MLP neurons of a small language model. Each row is named by its layer, matrix (up: input weights) and neuron, and shows model dimensions 16-143. Each number is 128 + 32 x the weight over its row's rms, rounded and kept within 0 to 255.
After each neuron's rows, "fires on" lists the tokens most often at its 100 highest values on Wikipedia text that the model never trained on.

L5.up824 [133 182 208  82 117 125 124 174  89 146 106  99  67 127 159 137  72 117 202 127 129 168  99 117 179 114 133 110 146 204  89 115 146 127  88 109 136 142 108 140 180 103 181 150 119 157 137 112  92 141  46 115 140 176 127 131 105 120 115 151 143 140 123 127 100 126 107 156  98 137 100 141  66 109 155 182 150 187 173 118 169 182 125 107 139 133 114 142 128 125 149 169  98 143  27  49 163  29 110 166 141 141 135  95 155 103 136 131 161  81 179 115  82 154 152 134 122 140 135 123 111  79 169 115 113 101 109 166]
fires on: "ation", "al", "ception", " football", "il", "und"

L7.up539 [150  81 115 155 147 151 125  64 135 171 175 138 127  99 195 194 172  98 107 148 136 175 155 117 114 155 138 152 147  86  50 123 117 121 124 147 131 168  73 162  75 124 144 129 134 126 131 178 201 115 123 110 134 159 129 132 141 123 111 128 138 135 135 121 116 172 155  86 102  24 191 205  96  97 138 108 175 101 115 119  90  69 162 119 152  94 161 158 124 167 103 109  78 152 142 147 153 151 142 142  81 112  54 106 129 106 100 156 164  86 118 160 165 103 170 218 142 149 141 158 109 126 119 174 146 133 122 112]
fires on: "th", " that", "st", " which", "d"

L9.up947 [138 113 119  72  98 131  99  86 162 131 146 143 131 149 108 204 157 167  75 123 144 118 157 165 121 135 144  98 110 135 186 103  90  89 128 126 159  87 124  93 155 167  79 117 100  86 124 170 137 114 146 124 107 183 119 139  99  67 124 148 139 129 151 159 116 132  81 101  42 137 125 154 141  59  68 170  53 125 131 149 200 182 192 182 109 151 116 149 115 141  59 125 137 111 135 128 165  66 138 108 149 112 116 165 217 173 135  98 101 160 140 157 106 123 143 125  90 105 162 132 114 120 140  88 128 135 138 141]
fires on: " c", " ca", " Ba", "ba", "ca"

L3.up1015 [ 94 135  29 125 158 158  67 121 120 116 164 204 137 135 176 157 119 115 138  91 136  94 127 130  89 146 145 188 120  83 181 122 141 136 176 108 120 122 140 119  79 129 158 178 139 157 101 138 160 141 160 159 133  83 165 132 141 130 115  97  82 133 107 172 148 116 133 141 136 159 151  67 123 141 130 104 186 145 141 103 149 160  20 107  88 123 159 111 146 140 126 128  58 186 180 169 146 126  96 148 120 191  63 131 120 117  82 110 176  98 161 157  76 150 140 114 163 135 138 129 143 118 109 119 159 163 155 162]
fires on: "s", "th", "h"

L5.up446 [165  95 112 138 138  93 134 132 178 159 150 158 141 105 113 139 126 115 118 125  80 143  90 106 219 127 151  89 148 112 125  79 161 131 174 120 155  98 131 148 159 109  92 130 113 168  99 130  78 105 122 141 132  91  80 169  95 115 119 156 171 109 171 167 109 161 182  86 164 144 127 105 103 175  90  96  99 166  94  83 105 158 134 140 143  99 147 139 113 135 133 107 157 158  25  90 137  89 121 103 166  70 153 124 175  51 179  93 177  75 109 116 154  54  65 108  95 186  91 178 105 102 191 121  63 135 184 131]
fires on: "t", "d", "a", "act", "op"

L8.up225 [103 151 133 151  88 151  96 124 155 129  88 124  83 161  87 173 101  89 130  47 151 121 140  73 155 118  93 107  75 142 147 100 125 153 201  84 108 130 155 134 148 159 123 147 129 119 108 141  88 151 153 149 127 155 127 108 174 153 190 183 131 128  97  76 126 132 106 114  63 141 125 117 126 104 103 131 147 152 178 127 151  93 124 147 133 132 118 166 105 111 155 140 126 155 144 173 131 164 129  88 159 111 134 153  70  63 128 130 106 106 164 174 155 158 163 131  81 173 119 137 114 134  98  95 157 168 168 140]
fires on: "s", "-", "ing", "l", "ly", "e"

L6.up350 [181 128  92  84 145  82 116 121 120 142 156 189 125 134 108 139  86  77  88 130 108 160 124 144  35 179 140 166 176 106 114 106 163 120 109 139  89 132 124 133 168 109 174 124 166 164 161 133 120 144  72 174  99 197 122 126  92 109 123 121 108 139  94 104 150 161 181  58 102 117 129 125 101 100 112 178 110 112 142 150 159 100 129 126  93  92 161 177 156 116  70 143 141 121 154  63 115 128 184  69 192  92 142  93 128 119 148 166 127 205 175 139 197 175  82 140 108 111 179 153 162 129 150 133 117 165 162 105]
fires on: "n", "d", "ed", "ing", "tern", "s"

L12.up770 [154 139 142 178 166 121 105 169 126 119 109  77 118 165 112 177  84 115 136  93 147 158 161  75  93 130  60  88 107  81 118 112  78  77 116 127  89 127  27 131 104 132 103  85 144 142  92 106 135  92 113 176 127 131  64 131 115 158 155 168 165 136 120 204 125 176 132 126 142 122 120 118  55 116 150 131 164 113 102 128 114 162 148 132  86  84 101 125 117 145 186 115 106 131 107 139 141 109 159 174 158 104 202 142 156 125 125  89 145 117 126 164 171 141  97 157  85 158 134 152 158 162 188 135 106  95 126 169]
fires on: " D", " during", "D", " of", " since", " until"

L5.up121 [ 86 138  82 136 141  96 103 154 103 116  89 171 110 122 133 144 133 152 109 164 189  52 131 142 141  90 132 192  90 114 145 143 132 146 171  90 168 169 111 139  58 113 144 196  90 141 128 189 112 111 116 141 126 124 112 126 128 120 151  67  67 156 147 118  97 172 139 135 159 151 124 151 140 168 195  85 179 144 152 147 161  94 138 135 152 234 133 119 148 159 179 116  62 162 169 180 136 129  85 123 120 167 124 125 206 137  89 125 115 212 160 128 115  82 159 101 167 107  90 117 104 126 117 113 120 119 113 151]
fires on: " which", "c", "s", "act", "us", "mission"

L8.up336 [136  86 127 137 129 136 149 136 171 176 117 134 160 157 108 117 146  56  98 152 131 119 114 137  75  74 104 150 118 164 141 148 107 106 136 107 140 113 132 152 128  42 160 130 120 162 157 157  87 173 184 151 105 116 133 157 142 193 103  92 113 133 139 161 121  95 128 122 125 123 164 120  92  79 116 123 129 124 158 101 105 194  84  85  81  65 105 154 143  95 112 116 116 195 121  76 142 111 116  99 152 156 108  73  86 154 115 111  98 182 173 180 175 122 126 149  69 146  94  95 150 112 162 145 167 153 126  94]
fires on: "n", "con", "li", "i", "o"

L9.up18 [155 109 100 169 146  82 138 122 131 144 170 143 117 125 131  97 129  74  66 172  99 172 119  90 123  36 144 126  70 190 146 157 135 110  98 145 118 112 140 163 138 113 170 161 140 150  81 137 170 102 121 164  74 152 195  94 119 141 159 154 112 118 159 132  69  81 111 127 134  91 157 108 179 142 143 158  76  92 158  86 100 108 122 158  89  86 145 113 144 120 126 137  98 117 160  97 118 138 158 139 123 167 138  78 193  61 181 133 101 104 105 122 150 115  95  59 154 131  95 100  71 102  99 154 138 127 161 153]
fires on: "er", "ver", "\n", "le", "us"

L3.up1004 [194 153  70 137  92 123 107  89 137 144 110 122 124 127 109 118 107 149 143 159  90 128 141 168 112 100 126 150 120  93 154 167  85 149 161 141 136 103 117 129 171 142 147 142  89  63 108  90 141 106 140 154 144 153 120 189 129 100 159 131 127 111 175 144  84 179 133 113 164 123 106 144 138 148 120 131  13 190 117 201 123 108 160 133  64 126 141 154 157  50 150 204 161 180 129  55 126 138 132 125 152 179 135 134 131 113 152 160 156 108  98 107 147 114 153 114 124 104 116 148 105  99 133 140 153 160 103 114]
fires on: " pre", "ten", " same", "pen", " even", "gan"

L3.up646 [138 135 127  32 199 125 100 136  96 105 131 136 156 112 116 150 143  76 122 160 141 115 126 104 156 186 123 101 120  67 160 194 107  58 145 159 121 134 101 137  70 139 125 123 156 114  78 133 174 174 148 141 119 126 180 140 184 157 178 118  84 140 141 117 137 120 146 136 178 138  85  90 123 130 122  86 151 132 166 138 185 134  57 133  85 157 119 153 125 156 128 138 118 111 130 162 161 111 110 107 114 135 147 123 182  89 178 169 128  41 125 133 108 134 128 112 185 167  96 121 165  74 142 166  99 150  92 123]
fires on: "an", "u", "y", "ative", "er", "th"

L3.up283 [ 92 157 121 173 127  99 166  91 139  89 129 167 111 137 147 153 112 143 155 133 128 134  66  94  30 129 125 133 115  65 102 192 130 157  79 107 128 144 123  98  85 206  97 161 123 140 100 155 120 151 146 111 134  92  86 124 100 136 142  32 114  88 113 175  99 115 111  75 162  97 137  91  95 135  68 156  66 234 152 152 137 158 143 158 188  75 123  96 119 143 119 152 109  98 118 139 128 156 112 115 124 149 147  92 145 159 173 107 154 124 146 115 142  62 142 142 155 151 188 149 135 149 215 172  94 127  76 127]
fires on: "in", "t", "ve", "n", "ck", "king"

L4.up834 [ 80 211 104 118 155 124 143 101 133 143 168  76 111 171 157 164 151 157 163 106 149 129  79  69 145 136 126 122 187 138 173 164 151 149 114 174 107 143  87 139 142  78 152 197  95 144 144 130 178 122  83 176 145 116 106 108  78 151  98  92 128  74 102 125 144 141 106 142 133 148  82 163 138 159 196 121  82  75  97 106 120  51 120  97 104 155  65 152 211 130  68  71 136 180 110 143 155  90 110  86  97 125  91 120 163 163 134 208 109 116 121 104 137 143 119 117 132 125 153 115 154 109 161 110 119 121 104 121]
fires on: "in", "n", "un", "ver", "od"

L12.up68 [132 103 106 167 137 108 136 103 216 173 151  85  78  71 154  85 158 178  97  93  76 137 150 184 160 143 131 150 108  62  94  95 176 173 155 168 160  99 109 167 154 159 133 111 129 105 133 164 123 169 147 156 128  85 193 166 114 125 164 136 173 148 122 122 152  96 171 120 148 128 112 162  89 147 129  73 154  49 155 117 119  99 134  97 147  88 139 197 111 133 124 141  65 179 169 135 107 145 138 140 107 104 105 147 148 117 158 139 177  81  97 100 205 121  74 143 138 160 202 109 115  97 118 108 144  76 142 107]
fires on: "le", "lo", "d", "te", "th", "vo"

L9.up87 [140 154 135 150 112 138 175  91  94 123 118 137 112  88 148 177  96 137  90 124 151 106 101  58 121 117 122 135 165 123 141 103 117 127  85 122 105 159  75 167  90 160 133 152 134 123  92 172 186 138 121 196  77 121  80 103 101 121 138  88 162 117  79 140 150  83  70 173 163 100  95  64 128 173 154 118 102 149 113  93 117  91 151 105 101 107 153 153 184 178 110 153 184 140  89 134 147 173  99  48 166 123 111 119 135 150 149  68 115 108 183  73 122 150 145 146 108 135 153  97 164 126 198 183 130 177  97 113]
fires on: "ing", "n", "in", " what", "ic", "z"

L3.up667 [131  94 167 150 118 120 128 170  49  94 121 126 134  85 144 125 151 175 141 174 187 100 141 148 112 141 128 111 133 146 136 126 134  90 140 181 141  84 107 112 161 114 127 108 137  89 137 183 159 108 189 119 121 109 105 121 102 142 125 135  99 124 106 143  75 140  82 133 116 138 183 126 190 102 154  97 149 107 148 113 142 189 138 110 100  94  88 117  97  88  20 150 144  57 115 107 160 133 170 131 104 130 110 121  98 119 119 123  97  88 193 121 133 175  80 127 106 158 121 139  83 131  92  99 184  70 120 115]
fires on: "at", "y", "u", "n", "w"

L8.up370 [139 158 168 120 109 144 136 127 142 129 104  84 119 107  97 107 105  77 189 126  98  93 193  97 156 104 109 142 123 121 147 139 112 125 137 152 149 199 141 102 118 158 166 137 155 121 138 148  93 156  82 126 110  47 158 151 146 106 120  79 174 178 165 149 156  79 115 189  77 128 171 164 183  68 174  78 136 100 160 104 103 157  88 105 132 158  85 147 128  98 129  75 135 136 132 102 155 102 122  91 151  91 180 114 129 193 108 148 119 122 119  91  95 128 133  75 143  95 156 107 143  96 123 197 207  84 138 141]
fires on: "er", "el", " major", "ar"

L5.up40 [ 92 139 109 136 125 134 190 150 128 133  51  78 142 138 166 109 138 198 210  84 109 183 118 153 133  99 105 105 154 141  85 149 182 173 141  98 168 113 150 160 133 141 147 141 150 118 136 164 110  60 129 133  53 145  67  77  99 140 172 102 116  93 169 122  69  92 151 108 152 140 145  84 191 130 130 148 125 154 143 106 148 103 111 104  79 151  56  97 139 108 156 189  93 218  90 136 127 101 111 163 162 126 138  58 168  73 122 121 130 111 112 110 111 154  85 163 155 135 129  83 123  96 159 101 157 126  98 136]
fires on: "ment", "il", "al", "ception", "ct"

L6.up981 [ 60 103 124 133 140 159 111  83 137 135 174 176 142 126 152 138 121 100 153  48  99 125 102 116 107 142 110 165 132  92  79 128 141 141 112 127 147 104 128  31  98  89 143 171 118 168 130 108 110 166 193 183  92 145 167 130 154 129 122 200 107 142 131 124 105 118  84 103 136 138 159 104 163 123  93 135 110 183 167 168 102 127 121 174 107 124 178 108  93 135 155 156 131 183  57 192  82 146 131 174 147 132  57  80 116 157 152 105 173  87 143 156  39 156 117 108 136 117 143 121 152 123 132 151  92 127 110 176]
fires on: "s", "t", "o", "in", "out"

L8.up919 [204 102 127 115 107 146  91 147 145  57 143 201 165 118 100 116 146 110  69  74 112  75 167  94 122 144 139 147 107 138 107  92 176  84 113 107 101 161 136 155 152 172  85  83 176 203 144 178 106 151 175 127 142 190 150 126 113  96 146 131 150 106 133  88  93 104 112 125 101 134 152 149 154 118  96 120 100 181 170 143 114  40 138 143 130 136 154 214 121 122 139 191 140  96 162 158 144  93 110  80  92 149 119  98  92 125 114 179  94 118 152 149 126 100 141  98 127 196 151 106 139 112 122 130 182 158 162 127]
fires on: "s", "k", "c", "t", "ki"

L6.up541 [153 133 123 138 141 156 122 162 176 126 141 153  90  75 119 161 112  90 175  92 137  81 157 150 139 108 105 106 163 112 125 168 187 137 125 158 147  69 121 149 129 158 106 159 150 171  91  85 151 123  79 190 115 151 141 143 116 138 139  96 177 156  96 156 106 185 152 118 137 132 129  81 118 187 116 113 196 118 137 133 147 154 154 131 122 162 107 100 134  83 137  79  77 120 106 182 121  88 121 188 176  87 136 149  60 131 151 150 160 126  62 117 162 118 106 166 143 119 110  74 201 145 154 129 156 186 133  71]
fires on: ":", " of", "na", "ring", "ed", " |"

L12.up411 [148 163 124 123 141 145 142  82 106 110 128 116 157 143 111 140 187 139  91 147 116 174 133  40 145 162  85 129 157 103  72 105 122 173 133 108 119 120 121  90 129 160 130 158 114 121  94 155 167 180 138 194 101 172  99 191 160 126  70  51 144 117  42 128 127 140 116 157  95  56  97 107 113 157 122  89 150 103 148 140 131 104 128 118 104 101  67 183 103 141 130 116 134 112  51  82 187 131 171  81 144 128 109 178 109 179 147 135 139 139 220  87 143  99  83 131 185 197 133 105  99 160 165 169 142 108 126 187]
fires on: " of", " most", " be", " at", " is", " in"

L12.up868 [111 136 139 140 122 145 100 147 131 155 135 118 108 131 120 173  45  84 135 136  86 118 112  87 140 123  98 148 107  65 176 171 108  99  97  81 178 109 123 112 159 120 123  97 129 122  57 114 200 160 150 131  82 115 110 154 118 134 192 110  61 123 146 176 142 100 119 104 153 133  98 111 169 130 141 112 140  94 175 107 165 168 115 154 141 100 104 118 129 133 139 161 129  99 112 123 191  97 170 184 149 103 136 132 109 168  62 154 153  79 152 127 125  92 143  95 104 116 152 183 116  81 206 147 151  89 104 178]
fires on: " in", " of", ".", " since", " (", " at"

L8.up397 [ 95 119 120  69 130 160  50 135 137 153  76 165 135 136 175 141 189 126 188 123 165  87  41 182 111  58 110 153 148 128 132 136  98 165 222  96 143 106 121 188  92 147 149 159 124 136 126 120 148 108 132 120 132  96 114  93 134 156 137 129  94 129 143 138 103 134 133 110 137 148 133 141  93 199 121  99 135 138 125 116 181 127  70 164  86 121 202 125 123 146  52  97 120 129 131 150  74 103 122 173 112 143 125 138  74 130 103 106 116  77 119 177  96 124 137 126 136 164 112 103 137  68 174 121 111 188  93 135]
fires on: "s"

L9.up140 [139 141 131  51  67 148 128 120 135 147 123 127 114 100 176 153 181 151 118 100 115 146 117 150 156 156 125 116 127 113  91 160 125 123 109 111 122  76 129 117 185 122 101 125 142  87 166 167 142 101 145 190  72 216 130 176  91 159 164 131 156  57 148 103 110 133 164  89  69 116 152 141 117 168  77 143 109 158 165 125 159 102  88 155 107 138 101 120 103 156 113 172 159 116 179 131 100  91  97 137 107  66 140 119 105 120  79 135 109 114 152 125 144 124 122  64 109 190 133 179 124 118 104  90 190 173  69  81]
fires on: "s", "as", "k", "tt", "ec", "is"

L6.up649 [142 138 144 147 185 146 184 118 112 158  87  98 160 135  89 122 101 109  83  61  79 121  88  96  74 150 161 163 196  92 103 107 108 106 182 183 215  83 134 143 115  60 168 164 121 131 153 136  71 166 159 157 106 132  83 131 194 119 139  91 122  98 128 119 153 107  69 143  90 142 144 117 147  94  74  97 137 188 117 125 159 150  98 139  84 142 139 159  99 143 136 131 109 153 116 159  75 108 100 100 229  98 105 117 120  98 155 107 128 122 124 150 143 144 114 155 101 131 117 119 132  69 179 163  92 138 180 116]
fires on: "o", "mo", " to", "ph", "ut", "con"

L6.up539 [142 145  98 113 101  61 105 117 139 171 178 148 154 129  52 108  83  63 188 102 216  79 162 113 158 142 129 111 185  96  99 112  74 119 215 118 123 110 141 143 106 181 153 145 177 145 142 156  59 103 197 134 172 130  84 126 122 126 132 130 140  73  61 143 136 113 100 157 160 120 167  70 131  82  57 137 146 122 184 105 140 159  88  73  95 132 119 124 102 131  92 123 166 192 139  59 126 143 122 128 141 140 175  87 117 140 122 142 152 106 172 131  99 167 109  93 143 132 139 148 100  85 126 109 152 156 144 121]
fires on: "s", "o"

L12.up477 [ 81  98 130 124 146 152 156 105 162 159  88  92 139 114 151  89 147 107 129 101 142 141 186 117 149 124  39 139 145 141 149 115 188  84 117 100  44 172 141  88 135 108 107 155 158 148 126  85  89 197 114 162 170 110 140 136 195 170 152 168 127 102 135 161  88 126 133 160 150 127  93 128 144  77 111 122  84 102 180 129  99 146  56 148 149 156 148  98 112  36 126 157 124 128  99 125 125  83 177 129 140  92 134 117 155 143 105 183 114 123 179 144 129 119  69  97 178 112  84 159  91 109 116 150 235  61 160 156]
fires on: "ar", "y", "er", "le", ";", "l"

L8.up15 [ 89 119 133 139 134 176 141 141 111 120 102 124  59 149 103 134 127 128  82 164 125 169  95  53 167 114 179 132 104 126 110 123 116 136 204 129 112 136  55 118 195 190  78 163 171 111 180 173 114 141 118 213 152  81 155 154  88 146  92 118 159 128 149 107  61 169  94 168 130 158 162 126 123 135 100  88 154 144 117 179 158 126 149 108 146 102 136 190 191 130 127 127  80 118  87 183 120 115 132 137 138 100  85  96 116 133 116 121 153 129 111 121 134 112 135 160 109  93 142  89 140  69  98  97 107 160 123 126]
fires on: " of", " on", "ed"

L8.up1015 [155 128 109 151 157 135 104 106 141 136 133 178 166 157 114 109 122 100  98 137  92 172 101  49  37 109 151 171  98 128 154 183 149 124 113 131  99  97  54 181 132  80 188 160  97 145  99 128 149 127 166 125  72 106  96 111 106 149 105  87 132 161 144 127 123 130 164 130 119 134 114 182 165 124 115 154 157 154  80 132 172 143 132  93 145 126 135 155 130  86  97  87  73 156 151 153 128 155  72 145  85 180  86 167 108 103 122 119 131  86 170 174  91  80  84 121 154 151 168 136 187 172 133 153 133 132 145  98]
fires on: "b", "ce", "me", "th", "ke", "be"

L4.up330 [169  65 170 121  68 128 120 129 146 139 133 168  79  91 146  96 194 109 120 111 144 137 124  89 151 142 110 140  88 117 135 142 153  90 190 169 164  48 152 114 180 133 128 113  63 113 120 151 130 158 126 112 124 174 167 116 136 129 124 104 124 133 122 190  48 167 155 104  96 175 173 111 159 116  97 126  75 131 127 110 147 102  91  67 102 104 103 136 128 113 134  97 109 200 132 162  72 110 136 105 160 145 176 191  94 108 186 139 112 104 133 137 145 187 133 108 120 140 126 105 149 144 126  77 162 125 127 140]
fires on: "s", "y", "h", "a", "k"

L9.up948 [152 121 164 118 100 128 146 123 151 150 147 154 132 135  77 105 157 107 116 168 115 124 123 110 128 124 115 130 208  88  67 126 108  94 136  91 128 177 103  97 219 160  82 139 152 101 133 117 170  90  87 153 138 143 127  97 108  89 140 144 162 157  91 138 123 182  90 112 122 145  94 100 115 121 114  82 128 126 129 150 154 122 134  94 172 106 158 110 120 104  91 119  65 106 145 210 104  83 113 184 111  91  67 140 116 128 113 179 134 116  69 136 138  73 100 165  83 176 130 126 109 125 122  93 128 145 122 112]
fires on: "ed", " to", "st", " had", " of", "d"

L8.up632 [154 179 127  56 156 105 105 167 126 160  81 105 130  98  99 119 128 140  60 161  88  72 100 125  71 114 150 148  82 141 145 119 107 115  61 127 123 130 115  77  90 168 130 100 178 128 104 168 156 159 178 111 128 124 149 104 121  80 110  95 126 195 118 139 130  69 188  84 144 161 140 117 178 127 131 125 113 146 114 202  86 135 139 175  92  81 139 126  99 106 130 107 156 125 217 178 138 188 212 135 160 172 148 174 118 148  83 121 116 109  60 123  39 124 106 131 138  94  89  85 126 124  96 171 155 124 130  89]
fires on: "y", "le", "er", "lu", "ing"

L4.up354 [161 129 188 163 108 148 117 110 136 129 158 133  78 155 170 213 144 146  99 163 135 163 108 110  85 106 140 130 156 159 150 198 107 134 142  90 106  69 125 106 132  99  72 116 103 139 180 105 182 189  56  80  83 112 121 110 110  74  94 133 133 111 135  87 155 142 154 112 105  97 118 162 125  53 151 177 134 126  35 154  88 122 184 151 130 120  74 150 111 142 132  89 146  94 147 108 210 101 136 172 146 150 135 129 137 172 140  60 165 132 162 152 105  76 146 120 161 125 123 105 102 118 116  82 125 200 158 141]
fires on: " ca", "ba", "an", "ca", "ec"

L3.up811 [108 145 141 159  91 183 152 133 126 120 187  69 171 131 121  86 154 172 123 133 110 165 212 136 182 169 138 122 134  93 115 144 167 105 155 122 110 121  80 135 150 111 177 141 152 122 128 101 181  95 108 135 113  98  96 136  93 143 129 110 152  87 132  70 154 118 137  95 160 116 136 119 105  63 143 119 140 149 189  96 122  81  63 117 144 155 136 139  92 179 160 129 127 130 129 152  97 119 152 118 136 154 136 124 170  87 101 117 122 155 120 192 172 162 104 142 175 170 127  87 108 142 123 179 129 143 136 177]
fires on: " Com", " part", " role", "om", " Art"

L4.up288 [114  73 132 114 133 117  94 145 161 194 171 110 188 146 164  44  95 199  89 122 133  97 115  55  73  75 187 127 137 157 217 106 129  90  81 168 179 134  71  95  80 109 114 173 104 153  83 145 180 109  95  95 103 137 170 166 134 127 111 114 105 111 127 165  87 119 168 152 131 119 185 102 120 103 119  99  62 114 120 136 133 153 100 154  94  97 157 139 178  94 155 188 119 156 173 180 162 119 203  99 141 166 152 121  89 150  93 160  96 132  67 166  89 110 115 113  98 135 122  90  92 115  79 130 130 153 151 130]
fires on: "er", "en", "le", "ell", "lu"

L6.up517 [159 128 128 122 109  77 161 125 153 146 165 121  90 137 178 177 160 153  85 137 119 166 135 128 121 145 124 130 128 196 104 110 142  83 167  94  98 127 168 144 161 151  93 171 127 145 119 163 125  83 154 140  83 138  80 145 103  96 195 103 132  90 126 159 100 120 170  97 129 134 111 125 127  69 149 141 109  67 127 100 123 124 131 122 128 178 154 199 119 126  92 142  91 126  53 187 109 160 150 146 147 101 109 166 144  76 133 134 146 119 140 134 125 142 149 137 138 199 142 217 150 115 171 103 101 101 165 173]
fires on: "o", "a", "l", "t", "e", "c"

L12.up512 [118  89 113 123 129 171 173 134 183 142 159 130 114 143 157 138 103  88 110 133 111 181 136 118 106  83 148 112 113 170 156 154  67 126 109 157 130 123 127 151 109 119 141 122 136  70 155 201 108 122 138 131  52 167 115 159 133  59 122 134 123 167  91 136  88 106 118  83  90 182 111 144 156  95 133 111  93 121  79 113  98 181 131 148 149 171 148 189  74 117  86 143 136 163  92 160 134 123 122 149  74  96 129 192 147 130 219  85  70 119  87  94 148 154 125 199 195 194 115 130 107 134 107 120 104 121 130  92]
fires on: "te", "t", " Te", "st", "o"

L4.up914 [131  61 145  98 155 149 123  93 168 122  90  72 128  99  97 114 155 161 153 112  97 151 178 100  92 151 165 132 128 161 173 131 165 121  93 155 130 102 108 163 122 157 138 154  94  68  98 159 104  70 147 170 178 113  80 104 113 177 117 129 148  76  92  98  47  99 119 128 127 128 165 162 146 119  87  86 165 123 167 137 150 169 149 136 122 120 127 142  81 142  78 148 146 112 175  90  79 178 153 121 133 142 130 152 130  99 170 122 107 121 172 148 117 135  89  98 105 126 159  57 147 144 134 163 159 133 165 143]
fires on: "y", "w", "ma", ":", "man", "wa"

L9.up368 [148 161  79 128 147 121 166 130  69 116 143 116  83 156  89 113 196  98  97 132 122 162 130 134  71 108 134 124 157 176 189 109 117 118 143 132 106 135 167 121 153 129 124 217  85  93 140 136 132 173  92 162  99 140 140 144 111  78 103 104 156 132  79 156 138 151  93 167  82  96 138 106 105 143 108  92 113 111 184  70  95 168 138 169 137 173  49 129 156 147 141 149 173 123 105  84 100 197  82 118  90 172 108 155 147  99 134  92 118 150 191 114 138 117 166 142 182  56 171 136 122 180 173 126 130 160  61 151]
fires on: "in", " of", "er", "un", "n", " in"

L9.up563 [ 87 122 110  56 106 120 140  94 149 129 184 107 120 149  97 177 113  64 161  94 186  94  83  88  95 118 128 118 124 144 140 129  99 172 103 155 157 112 117 108 191 111 130 138 160 115 147 170  98  91 124 147 129 114 154 104 136 153 154 107 106 117 112  49 125 161 103  71  70 123 143  74 130  93  87 136 116 175 180 158 193 108 143 138 131 129 153 119 178 120 114 139 136 145 132 115 138 160 167 114 128 119 133 121 100 115 161 127 159  99 142 151 131 171  57 176 121 149 108 182 132  76 175 133 142 167 185 134]
fires on: "s", "es", "ing"

L5.up410 [132 124 121 142  77 143 120 107 101  99 133 206  77 101 141 129 109 193 137 182 131 164 125 108 171 149 137 127 144 126 147 176 103 153 112 147 108  52 150 141 157 154 156  35 144  84 125 139 129 144 134 133  97 172 100 112 134 111 175 138  80 143 162 147  74 119 114 110  80 173 153 147  91 161  94 100  97 159 107  91 127  82 109 109  66  89 152 135 126 120 119 141 143 134  94 104  83  89 119 157 134 175 169 141 126 163 155 140 120 137 131 132 128 108 111 138 179 127 104  88  81 140 147  91 181 139 149 159]
fires on: "y", "k", "ch", "hy", "i", "j"

L8.up595 [173 157 146  82  85 103 101 136 106 122 103 143 159  99  82 115 138 124  87 140 105 148 112  74  60 118 149  87  85 101 112 115 169 158 142 119 128 114 141  95 119 133 126 172 184 116 149 196 122 110 135 113 130 140 118 138 144 123 143 136 166 107 132 169  76 128 192  66 142 146 185  61 107 126  87 140  83 171  79 115 132 164 142 102 114 158 144 147 135 118 173 113 143 126  76 128 158 117 159 110 113 106  98  94 129 101 154 160 133 141  92 133 158 174  80 149 148 146 167 152 124 110 159 147 106  63 123 135]
fires on: "b", "est", "vent", "im", "t"

L9.up67 [152 124 169 113 113 152 144 188 156 175  76 174  55 120 100 139  61  44 116  93 121 131 129 161 152 158 162 150  87 111 158 122 130 118 102 100 167 126 178 128 162 161 141 145 147  80 141 174 147  51 153 101 136 150 140 150  87 104 151 144 164 127 123 153  54  89 214  86  97 106 116  80 131 108 138 166 115 127 128 176 124 168 101  96 120 122 111 159 151 128 157 116 169 102 182 158 134 110 159 148 156 135 144 160 144 122  36 125 125 155 136  84 130 143 170  98 145 146 140 173 115 103 145 147 136  84 105  76]
fires on: "p", "ter", "t", "pt"

L9.up550 [190 107 101  95  91 102  61 149 120  77 161 121 140 144 177 165 132 170  92 169  80 174 121 132  91 137 110 161 111 108 119 174 125 126 139  57  93 145 186 137 126 141 111 165  78 107 102 177 145  96 182 110 101 134 179 144 137 105 132  91 158 168 156 141 132 119 179  64  70 126 122 132 128 127 147 149 130 187 113 168 136 162 175 187 127 134 171 132 116 163 147  99 137 149 120 103 130 156 141 157  88  82 109 125 118  82 170  97  55 133 109 116 147 138 117 177  87  79 179 169 124  77 109 160  96 129 154 108]
fires on: "t", "f", "est", "g", ".", "es"